Weights of a small GPT-style language model, trained from scratch on English Wikipedia.
Size: 16 layers, width 320, 5 heads of 64, MLP 1280 tanh GELU, vocabulary 2048, 20.5M parameters.
Architecture: LayerNorm before each block, learned positions, biases, tied embeddings.
Training: 568M tokens, 4336 steps.
MLP neurons of a small language model. Each row is named by its layer, matrix (up: input weights; down: output weights) and neuron, and shows model dimensions 16-143. Each number is 128 + 32 x the weight over its row's rms, rounded and kept within 0 to 255. Numbers have three digits each.
After each neuron's rows, "fires on" lists the tokens most often at its 100 highest values on Wikipedia text that the model never trained on.

L12.up852:155130092112114072206150155129097142147108144150155109197080196125132154099057136136140118089157120183059170162124194153097122103082119110119114171168116115152119105107144090175102122162128168131135134153112176136146118148110123177126117096109116130110107130128061134105116143158078206100082141104172098131091102108140076109156154135132140161123141144062166172167154045098155156145106
L12.down852:095086148173112087145120120181135104169164140106078083099202148119131126130151124115128092176124099118183129093113130125074139146119147130146091110104113085151162160180096141119153177105136149101124179072118107119132147103123097126113158087133106130122116158129137139149166120117172089114167113168168151132066069139158128163157081117107069126134056110141145113101177109130134135110146
fires on: " of", " the", " |"

L9.up1082:213127129101156114112140104122142088189102115204082119163132132095158117085071089147120129084158106174105143108107128109228130164116109166163158141136123126149152168085174125041111102132118155108126129169112083146112073126100088143129202175166122093157171075168114170059107086110140088092178106127159086124107135136112144107174073166117128096146151090078092098147073095110121142130118
L9.down1082:094111165160090155126156144148070118075158087142182118102116088156100138128151136126165140109130129059112094147093134165100082086102074153115080189131133127125078131169072114132184109129127155128110139113126174131138184119124138127087102124124142166135100158178110161181195104167165079186108075178106139089114098137127143138098075138140129141153153154133150164135117123143122066100165
fires on: "A", " |", "gen", "et", "ven"

L12.up1210:065118134154132122208132128126065097095119162164194215089105119076079189163095110150161150104091145098096171173137111150120092023096121188203123097106153132123090125134137123119118065087205126173119130167165099115164186152135187092167075093141113104171166115163117068094100137157180150111130137124148072134111178117101206100152141113154113150126128108151115114115119103113131166122120
L12.down1210:159083095120158124074208150108146182197153087139116193088108136105092123104109101102117126162121074115113068086088132167083170237103104143143099102144131137175105122116105101142185182132161162136146149096067102169062152125142119139116159161096156107111130121171117166133140116107056112151166111118148129089145135127096078096134099102117106137114102151107136078143192176095088074159126
fires on: "s", " dis", " co", "cc"

L9.up457:138140099174132067172156078148189159076177121153175135073132118117104129088131109189142121137133124118187149088160177081050135117146118173207117206135140111164159144200129165097143132092158076121140174172207173155121110083126068129156114155122140159097144170161150080070140125109166111139139115112146084118112159090127108122161101141163143129157063116150133136123105110072111128145084
L9.down457:058131077090133119133091133195183173151146068093085176120177154141178082144120115100063139138182124091088094083138147112111179145073133099102179092125151118188125125090183124103060130108173122119123162112136101146154135099127106148112155185191134193120118057144117144107128143151111176069115147113165123148140124212126102146151101130081136181133085137119128113158152175158101191132046
fires on: "le", ",", "ough", " and", " as", " after"

L12.up748:113100126199134063100101121093183090068171130124141109117163118090095109135145115094097112103118078098107146171131140179076140087080128158167130104170162180179093103113169142111156144132177112078113102152118068143168088141088171121115160128098113124138164157195133134172146088101115095082170119118137144163082126119092073152156087150148138087152116121142083141127127166116104138164062
L12.down748:117167203136122132063132133125142116156161140131056139140093150082055179129118124153140104153126189056114118160110180150119201162154167096098147154099150149129160105155157132093118127100131112125130114090130164111115150107115103134073093114123109210158124107075150121120133164190133096149135080172164131119120157091166177213090105112155120111113201131115081139124133114166156119148126
fires on: " C", "C", " c", "ter", "val", "st"

L9.up138:108122113169119097142104113139136159086143170148119149159117195138139117121066077104157105108131193148119146151135176174135154176068102080111097110230176132196108170110144122144091113142097095149092146125163177071139136095127123126188143164187071139061122102135137135051151129084097144090086076169139130134138079133129063143136121102105129102158094148085132103124106084097135153165092
L9.down138:094092144168124129109112164130173104188102125121126144137127069102105123069132131104101090097130080131155104167082065132121127095141126108166147106104146061135121198123092137126123114166158154109184141138123109127135103114098117093130111070117196180151138130127160185124142138129161151106125103054137189103102187146154117089151154109150125146113102097114103141127153141176137162097114
fires on: " |", "===", "==", "ci", " \"", "\n"

L4.up293:086130127133080129127161089128143156125141142173108130068164111125085132101113116118162133116102159131123129185159092145108104091115126143129068165222110161136111115193094091099096134172169133117133142132140121150114157090126122102191131083169145166162121104118118103074104149131158150113124101134148136087151137171100075046112154141186120214129065149122054146148113146125121162156144
L4.down293:101155157151140154056152111118120081140112124138058146121123114166128111112185178075137080060164132077120204132099135150161097139156076140147128092114109141059110110154050111091111090121106148150088098097119118109113131116155137128161186114093159131073110138125163128115095191203128177129087128164094121106141086133190067048112140102151136131077137163129088215140115139133163152159171
fires on: ")", ":", "\n", " is", "---|---|---|---|"

L4.up1150:088068106110126108123077139098087172137120156182188140152094130122093135145117161106085123141135149084173153138126142172121118175099128118082059154133121160142157097141131092115074096147129124115186177160140153151094145089146123123207160116100141107157125171147171140159109153144093088080131089101187109110099108130142154166160083150147114137164063056027137067176124142146079100157148
L4.down1150:155151156115113120139152103090114111093163123074072079056138154181146136143123133163182119097116139124094172140123124076124149084150117172174150095144136086107096147149110163181156159094139087140130108133081113157145112150057107176084147158185149144100083131104126095088108058110159181167130161114098147142155177133102113084093152133141165076111188194213104180124159113116176132131131
fires on: "d", "us", "t", "n", "f", "ven"

L6.up450:117162158130102061140153115176152158158186052112164217139121141175162155146123092183138154159165128154109140152161120122150138099169039152130124194143162149107113128123124105120141087115115143206132098156108057079168128139111139167126160097148142137068116116223146142117132100102113098077100106122131070159110108133106131111152152123172148075129147146149130154129176122130130135110125
L6.down450:114119117127138179121101123098147097139107211183125079055127153105085102100131132098119126161099128116173111116152122117089108164089191102127104109116054113112105134096196131152139156140179098085141164121126167177094096107127142121102122128118141084172166119075170193081155159104129163175102186144184131122161171105156127110111084139146107140176113106159106105110054141144088162118164
fires on: "z", "ard", "et", " of", "er", "is"

L6.up192:138147077157151026160214136068112091107141125113122107167072190134047102100104084152230170067112144112114114167154165107130103140114136159116110141179150090107122083136134110168116162127112131130137147100105124151092106134163151116080148062139158150147114127145122096130119156155138163136152162072152092124125145141110100139086099154155116087166127108142121167154162000093135165175141
L6.down192:151109077122083150088142114129122162168071140207120129161116088143172161109123175125117129172091114118169192084206110141084143153159060141184073156103097131144105121158123113196075111151114122131134133146126108127206126118157065125140095131107157098134134162201126126162152124109148089122131139132157098081149085104134149097134176079171147156112090181132103079070136171135124162117097
fires on: "la", "lu", " of", "ga", " name", "ron"

L6.up101:226175076136110115141212111071116167102149092080166151115158112152122135113106130225069166147119150136168102160184201153082114091124071147088138162171142112124029112131142100108143117196125135180141154131124069123158145104087124133116121148079124090119120119168131177157124084143134134093187131104145065107101167148101114150138162108163133115100063146144171146158141101120135129120112
L6.down101:092105127084113184176110105135188112138111119133147118133094127141122120163123107102152114167105063156101155115163065114174155095098132114091122094106125098112186147070126082173165059112214098102145080134084129104090168073129139127106104120103119150083126148137190106137133115153103139125084120174139134096094112114135134123103132127113137094127135069146064096113126114173164169163184
fires on: "do", "ec", "is", "le", "te", "z"

L9.up201:174084127120164146133167147087090112160204117194166103123108095152074057168088094109102164150110095136066130207200129153163176167127117149156103193163104104128109156128135140141130086129142119097125087114137142096139107130181111184098097062108173142117168130141162091174052122115151130134066135103109130124080156119163135139123097145085166117123094077149126152096123157122131154096142
L9.down201:084167118099086101134061125134082088102119152122088154145084142093178151087140165174106095074141167099108105112138139143139088096133148092108141083120092149160144067196102094132115118145062117131140134157140082139149122073136181093145151140118137142100070105117136117075146136182108168151148118151144127129161047130114102140152179087136151154086153136108169137198154130097126113164119
fires on: "io", "o", "es", " ", "i", "as"

L6.up580:110124141127142154123164102153155055143118126140164166132064131075176162119130122076112122153180157110098140170149103132119129068105152208166115111108123235128047133135137136148171129087139121131138085177071089098174150122112051126072193102114151091106115184170134083199113166136169186133091130165129088172137134120088133139115123107135161152116201129155182183074103149099110139118079
L6.down580:129163104104127127137140146082034158122121143132153139106173080175077077119133140157179146166133131192132159096141105129100143127143127056075168180140080135180157102160131151124164110132104126108119165108150136112091086116107186102202068189104147145091142110141139168067131116083102106097103156155116175095114140138141100120079142147138117116157031143094108147149103105131124134104148
fires on: "y", "ate", "an", "la", "re", "ep"

L6.up1272:151153069134088115111175106114134167163130131130219136127117142130154114157141174120176136151103163097115089156142178119170091105150112166124143067189169098139082111220133109060114079109173129098133076148120119155117117174141141135187158138171135126129080163150142157099106092099136137114101129067151141100109149076058163144096137133133189159139093150149111186187138117121165145120075
L6.down1272:130069136187105146100095100094090112140080099170142148080176113061168154130164131107138144184138154091100120187112128102074154123143146144141127182110082153132153126075078100157134123125120126117112161123201162102067116105123113163093141128170141201123141078109131148103175136116177150113090125110157128130153139121154114133074111130153098186138130138033114081087201095138141135091172
fires on: "s", "est", " of", "t", "\""

L4.up1136:156129040118125109137083173076124106062181094163170098128110108079082128142126130176124166076172149088120157124132134124148144116101146161156129130125106128166095140119139090144085150143153070157147066121197154152085167129095126122197185128175132119103199110126213116146133125134110133132128084148145188057108119141147153133171093175156111111103130098088125109173091155089107072154102
L4.down1136:158061175124147132150112065171123143134106163112099095137153119139171119141110100117126048117085099120133113119083127145121163132141097122152123125151113173108142136164131122147139136096144175121125147119120178124101119108155123123131091157138134140173121204194133098063137130134153052116124112152128111167147107137107150151109123138132106122145152159155072172122188135136110117104185
fires on: "ric", "ing", "en", "t", "w", "d"

L4.up856:161058121179122157157207148152114113166218165158134136122121117136130108209135080034107118128128180164122092181135124161119131123092141116123093167156125132151138145073228155119123102121116121161125117145141172123192128052095141137119151081124159137159183066174030087129147103096163163156118146112122164127090145114114114118127131107152122134131113080117106161133160111105114184149111
L4.down856:115135184064153144118079131103130105147100125163124165165086087129158109080150146185107182112142114079110133075088187112116141131157185084151175083140169152091158224152091058155152177122148135193132171091162111158105086115138146071117110148113129119098106142117138161122093093170139108105103147132098100097130108097117105163115156091094126147117123141118170126184153166117115095128101
fires on: "as", " Russia", ".", " of", ")", "i"

L6.up554:140077102134101111113172094139151138101144088168050179133073115071167133105138113152152149104131092136136101185100150203133150106127130145155123216131062128125098114181137087104146146163116105164136095145206122125120170114154120182118125127142120099106159130064069116118153097102179149163156150110118075196155125126136118120133145152154141113121139153081095158106162133141096116193147
L6.down554:113145150147200170138143085108126089165134114126152055125062147169115138180062134122146130162156137170101155117212130134101093180100120171074100119122142118087089136111181110080118090136149104068138121078057162105088111104105124119121159185128120108120118105131137107148079132111121112151149154135152122084064174098145177122128119134141140141107155156200188138180060138150119125123084
fires on: "al", "it", "et", "th", " that"

L12.up761:098096122163085095191110085127096178119135200195106129093164099130040111101127142146177117130069109182105105105216150116139123064120041131113075132139180091165130126153151173111077090150216124157121118134144090142160147095107144090113141113145137107143106160176100158156111131135133146075082142144156142135129164105166122137102137105115149102133093109124079148160065095107131144181090
L12.down761:096137156143105105100114166060156125147124061128195180097123150126134115154189211127091132131083154118151127207087148161045129159139095165109104180155125149142115118131125113115128152177092122105101163099109099105087115146172157163114122113111151124132086083114157129106202104158118079142090166163160181150110125107105047149118148090154129133069125140093121085122159137140159155117165
fires on: " of", "\n", "s", " co", "n"

L8.up457:142097137126104163118111116123146063077169079216073182124112126117202124175139100148112164115084166196153110188167152207114081123147144120138096209152097109146131124139141186117131110135111115147145103129150090105163193124114130182090132110195144171188157133086099070097084144112123119184158102110096096086166173098142144103092115162146109134143135066110099146047117117138146167147156
L8.down457:111108149115126150086157193122143148151117156154134103134137126122132154088103131159126111052195124137098134068102151072095129116107134136124119085162179133140112133127128113129192115136170078181098149102125151164108110155156182071151161213148115102105073145127087151178153141181103125081158169125157164125094112115161136120139148135158115141087107154116134137089135164115114140105155
fires on: "al", "k", "ough", "th", ")"

L7.up513:113106151156099099145130137150177111092152092134095131100107101144139154128121089114090247166130156099097159166124049135174123087050130184173113116137168155100147120139041101148109105113144058131129121067117100105096175146159134130096194064159130142104132079178114124102069091149109157151100150151177131112104134115097149125133155118101167106111153096115133088149118144124076085113131
L7.down513:120102091172164142124135147101105176139133209125158181151136162157160101133158132130176076132105105157163126068117144147085159211191113135088140157102095094142075132152180142102123123133081166118097126146131103154163091097103155136139093205145090106136123136106191133157203198126159072069113091139105134118168129152143134099108123096111119121127112147148131173178164126137106218135162
fires on: "re", "la", "or", "rd"

L7.up581:164148110130118120127140114132146136108129084122125150092163128134082152088099114113143133096122124104129155148117122102099114095087161116125078120154181099116140150155098149129089172181133120199151194130199164097147151090142158062138148105129175096162117130073140123090129127140119094105176102127180115118150162155146162101117130156121117130061126126110103126098119099115135094154142
L7.down581:106089138145171156128155206121107110134124087166130111124093110111137098120177105121076075155132146145119150141119205109109123136149147125135160127149118141162090119142115139130116168082128113146155111113111105114150073134131170136146082142109148166123140160181075144200083114116129140102075147127070125150077110130124087105169116122131147139143147142153165127177155126145136104128091
fires on: "\n", "it", ")", "ed", "ite", " ("